{
  "d_mlp": 2304,
  "norm_eps": 1e-05,
  "rope_base": 10000.0,
  "attn_scale": 0.125,
  "bias": "none",
  "init_std_up": 0.0208,
  "beta1": 0.93,
  "warmup_steps": 200
}
MLP neurons of a small language model. Each row is named by its layer, matrix (up: input weights) and neuron, and shows model dimensions 256-319. Each number is 50 + 12 x the weight over its row's rms, rounded and kept within 0 to 99.
Before each neuron's rows, "fires on" lists the tokens most often at its 100 highest values on Wikipedia text that the model never trained on.

fires on: " 3", " 2", " 4", " 7", " 6"
L16.up1652:51 58 40 62 38 52 40 47 61 33 66 20 50 52 35 66 56 48 51 64 22 62 54 37 46 57 43 49 49 54 51 40 24 45 77 76 21 58 53 52 62 62 79 58 56 56 62 52 44 38 59 56 59 35 44 57 66 51 54 45 50 68 65 41

fires on: "\n", "==", " was", " been"
L11.up1068:44 31 52 75 51 59 30 57 53 72 59 39 65 70 61 48 60 38 64 42 44 53 42 43 69 44 41 41 50 60 59 55 46 67 48 58 38 58 65 65 50 49 62 62 53 64 63 45 22 47 66 51 59 62 36 50 68 26 55 55 46 75 66 52

fires on: " ", " 6", " 2", " so", " 5", "N"
L11.up1741:59 71 44 48 40 55 49 41 36 58 43 23 56 52 46 45 35 48 45 63 51 44 53 47 54 57 62 38 46 65 35 69 50 59 43 54 59 43 64 67 62 36 60 38 43 57 58 43 49 39 54 45 72 52 48 40 37 52 58 59 68 62 51 40

fires on: ";", " the", " at", " "
L11.up1189:56 63 62 74 41 99 54 38 54 66 28 44 54 64 54 41 49 63 53 43 59 47 50 35 53 58 65 54 53 59 69 56 42 68 58 18 26 62 52 37 61 57 67 75 42 58 57 45 50 45 26 49 48 64 52 66 37 52 48 54 57 45 31 54

fires on: " in", ";", " to", " Home"
L11.up1022:46 49 50 59 50 56 51 44 51 55 42 56 47 38 89 62 39 34 58 49 67 46 61 63 44 64 62 60 47 42 60 70 46 63 52 31 44 37 55 72 64 56 55 49 75 57 40 54 30 65 35 62 58 67 50 31 67 47 28 39 67 58 41 89

fires on: " the", " The", "s", "us"
L11.up1740:78 41 48 60 75 59 42 45 69 41 55 47 44 63 58 55 35 60 61 35 49 70 76 56 55 73 36 32 73 52 74 62 45 56 67 60 42 51 43 48 45 60 63 56 42 60 69 48 60 73 44 77 32 46 45 28 62 47 60 72 44 51 46 78

fires on: " be", " a", " are", " is", " Be", " the"
L11.up1547:66 28 39 55 64 52 59 72 56 40 47 59 53 55 67 59 64 30 51 38 50 63 47 38 69 69 40 63 51 52 37 65 43 60 57 44 31 57 56 68 43 47 48 43 33 58 63 42 76 40 50 48 36 82 69 49 40 56 33 35 49 45 58 40

fires on: "-", " a", " Win", " whe"
L11.up1230:35 37 43 75 33 51 33 37 33 51 66 66 35 47 39 43 52 42 35 64 72 54 41 62 42 62 45 38 30 52 40 43 51 49 41 63 54 59 51 34 66 36 32 67 44 75 59 58 48 39 24 48 43 48 40 56 64 57 53 45 31 67 50 35

fires on: " St", " Dis", "s"
L11.up653:25 48 86 58 43 35 56 32 49 49 42 51 45 51 38 53 46 81 45 64 37 26 27 36 51 47 33 39 46 43 57 48 36 51 34 35 39 64 59 55 51 49 47 47 51 78 49 51 49 50 36 38 41 24 47 27 46 55 44 42 57 44 45 45

fires on: " no", " has", "ulus", "|", " an"
L16.up1384:47 31 51 51 51 61 31 39 68 37 51 41 53 58 70 44 45 58 62 39 43 60 71 63 31 47 61 55 52 37 37 36 37 43 36 47 61 40 45 45 21 54 59 43 61 48 34 49 59 66 48 71 49 45 42 67 43 51 51 55 75 49 58 49

fires on: " |", ":", "-", " 1", " un"
L16.up509:69 56 69 37 48 56 30 35 47 51 44 45 51 57 81 60 49 63 50 35 57 53 73 47 52 58 50 55 62 71 39 59 28 66 59 50 59 51 47 45 59 56 62 45 54 37 65 43 65 34 62 48 46 53 40 55 57 68 09 50 37 38 48 52

fires on: " |", "re", " rep", " in"
L16.up1750:39 27 69 47 53 41 66 45 50 51 27 44 42 41 40 63 54 60 77 58 26 45 58 44 49 50 61 52 56 73 29 58 47 66 40 39 66 42 26 31 37 32 51 50 50 41 46 44 38 52 78 54 30 32 13 36 32 53 47 66 49 34 36 52

fires on: " |", ")", "in", "son"
L11.up299:63 45 76 40 42 36 64 48 76 55 49 65 47 39 42 45 61 68 58 47 55 45 56 58 54 49 49 38 57 45 31 45 58 39 39 49 77 50 67 56 55 27 33 31 45 43 57 37 47 67 52 57 47 53 41 68 50 47 59 80 75 50 49 54

fires on: " |", ":", " mile"
L16.up1897:75 32 69 48 31 38 61 54 54 55 47 48 66 40 47 41 45 60 52 44 32 61 45 73 63 50 21 51 43 42 27 62 47 61 63 60 67 47 42 63 40 41 41 67 09 37 43 65 39 46 70 45 55 49 46 46 39 48 52 41 48 64 16 51

fires on: " |", " MS", ".", " J", " LA"
L11.up363:63 43 22 44 41 37 51 53 58 70 50 58 52 47 45 60 59 64 50 46 43 48 71 30 49 51 28 61 72 40 41 39 68 39 45 56 57 52 58 66 49 39 33 35 47 54 43 36 35 32 62 50 56 61 58 27 41 45 30 52 49 42 38 46

fires on: ",", " and", " a", " to", "us"
L16.up80:64 49 56 48 75 47 53 35 60 47 40 23 46 51 54 59 49 60 61 52 26 60 33 50 67 52 50 50 56 56 47 62 55 69 66 67 28 35 51 50 48 60 58 53 15 38 55 50 68 36 47 57 33 49 37 43 62 58 49 52 26 69 64 50

fires on: " de", " van", " the", " von"
L11.up1167:54 44 67 27 39 48 52 37 38 53 64 47 72 64 44 43 51 48 52 54 65 52 49 50 46 50 53 49 43 24 58 61 42 30 36 60 53 63 47 48 62 54 35 56 58 47 41 45 43 47 46 58 52 55 47 58 40 38 40 51 30 60 58 41

fires on: " |", ";"
L16.up1414:30 43 55 52 87 52 57 22 37 34 58 38 47 66 45 54 50 52 56 54 59 54 57 64 46 59 49 38 53 40 42 39 40 66 43 41 26 37 64 74 51 63 49 34 58 35 44 43 37 46 55 65 49 46 54 51 34 58 56 41 65 58 67 30

fires on: " (", " A", "A", "S", "H"
L11.up890:45 58 51 28 28 54 38 55 60 61 27 87 46 41 51 54 55 59 50 55 64 45 23 72 55 50 51 53 48 51 64 44 47 61 47 59 24 54 64 54 48 45 43 40 56 34 73 44 61 37 51 39 61 43 47 35 61 48 61 41 61 45 61 44

fires on: " as", " how"
L11.up727:53 32 52 50 60 24 59 49 54 52 68 42 44 50 83 37 44 37 47 67 70 50 53 30 53 38 22 36 21 37 37 50 49 38 39 43 42 44 42 60 47 47 42 65 47 50 54 57 53 24 65 43 44 62 47 52 60 59 74 62 60 54 32 33

fires on: " 1", " 3", " 2", " 4"
L16.up1586:78 35 49 43 48 23 58 71 57 50 49 50 47 65 65 36 59 19 62 61 45 52 53 41 40 66 38 50 50 56 44 42 51 50 56 50 40 50 74 78 62 41 56 40 49 47 38 54 48 48 62 64 27 56 46 62 41 50 45 58 50 45 28 44

fires on: " |", " population", "c"
L16.up963:41 60 56 55 35 38 57 53 53 59 45 52 58 53 49 43 29 50 53 46 47 45 46 57 52 42 29 53 48 48 52 46 36 35 56 37 44 47 51 58 50 30 41 53 23 56 47 52 29 61 32 53 39 40 39 53 43 65 51 61 51 52 32 67

fires on: " a", "a"
L16.up883:40 16 54 53 50 40 46 31 50 56 16 69 45 55 44 61 40 34 45 68 32 49 59 44 47 60 26 37 51 63 52 50 26 57 66 72 50 65 61 46 42 48 70 49 47 47 62 30 51 44 33 39 58 52 53 48 51 54 49 44 34 36 62 61

fires on: " is", " was", " –", " be", ":", " as"
L11.up1700:48 50 44 82 47 53 53 62 71 57 72 41 41 45 80 58 29 37 68 39 47 28 48 54 46 56 35 52 56 67 43 47 16 16 56 47 60 46 72 55 50 60 54 39 59 61 59 62 58 56 28 16 62 47 53 55 49 56 52 37 43 59 74 50

fires on: ",", " was", " is", " (", " known", " were"
L11.up187:38 60 56 54 30 28 48 53 53 58 38 39 44 67 48 45 20 29 48 44 61 37 68 69 63 55 45 48 40 73 39 56 55 51 36 59 55 40 58 46 57 68 55 56 52 38 53 47 41 57 72 47 64 47 39 40 32 57 65 70 32 48 75 58

fires on: " A", " I", "A", "E", "I", " a"
L11.up1404:57 59 38 34 66 52 42 58 66 42 45 49 47 64 40 46 55 36 56 55 57 56 75 51 77 34 60 40 22 30 58 68 43 59 59 50 39 54 48 53 64 53 53 13 38 53 61 23 65 42 34 52 46 57 43 62 48 25 47 37 34 74 66 67

fires on: " an", " two", " or"
L11.up514:52 37 37 64 68 58 32 50 55 46 57 78 77 36 63 46 41 66 54 59 31 43 49 51 48 63 48 64 51 37 49 45 55 52 56 60 56 59 55 41 41 67 64 47 64 48 46 53 37 37 71 51 44 55 39 57 48 55 56 28 47 53 41 41

fires on: " the", "s", "-", "'"
L11.up656:37 35 39 49 37 49 47 47 65 37 41 65 62 45 47 60 50 64 54 55 53 64 54 40 52 50 71 39 50 33 46 52 45 39 51 42 33 52 56 44 56 76 48 72 43 51 48 47 36 50 36 57 44 58 51 17 42 49 41 51 72 37 46 45

fires on: " the", " a", "/", " this", " an", "most"
L11.up956:47 48 63 51 59 36 41 67 42 51 50 56 43 55 63 42 65 56 47 50 51 52 48 58 62 38 50 19 37 40 46 69 55 40 51 32 37 50 53 59 52 50 76 51 46 57 51 57 66 62 49 63 28 31 60 60 55 52 29 33 69 57 30 65

fires on: "'", " Preced"
L11.up186:43 29 50 44 47 59 40 54 45 48 22 63 77 43 50 36 44 33 57 46 41 46 40 45 52 53 59 64 52 37 66 53 32 46 69 55 54 44 60 36 39 47 53 66 59 74 27 50 68 40 41 64 46 71 57 68 37 45 43 44 56 49 38 62

fires on: " a", " L", " to", " Me", "t", " W"
L16.up667:47 40 51 49 55 78 66 40 44 52 37 53 79 26 71 43 28 49 40 39 54 43 64 62 51 49 31 44 43 55 60 48 59 51 68 62 51 48 42 53 53 62 47 57 19 22 49 48 49 38 41 44 16 58 49 35 62 51 51 55 17 40 49 49

fires on: " \"", " (", " over", " “", " up"
L11.up1482:66 37 56 47 69 43 42 65 43 42 52 73 44 62 61 54 58 84 56 53 50 35 67 45 49 65 46 50 53 46 29 45 67 57 52 66 38 48 47 52 50 88 38 63 53 50 60 10 38 68 56 58 53 66 52 36 61 51 68 60 37 63 33 55

fires on: " |"
L16.up896:51 24 64 52 44 74 43 43 81 41 54 40 38 40 42 39 35 35 45 41 56 50 50 36 53 30 47 64 66 30 46 61 43 84 59 54 47 48 38 40 60 32 46 56 48 40 48 31 38 37 43 55 57 37 36 26 60 64 40 29 31 44 51 47

fires on: " |", ":", "_{"
L11.up1974:62 46 24 54 45 58 40 44 56 44 67 43 68 52 50 51 49 55 43 42 28 52 64 22 56 66 44 50 35 33 62 51 39 54 48 46 51 61 68 45 51 50 52 62 32 27 46 63 38 49 72 36 48 69 41 45 42 44 22 49 43 40 56 32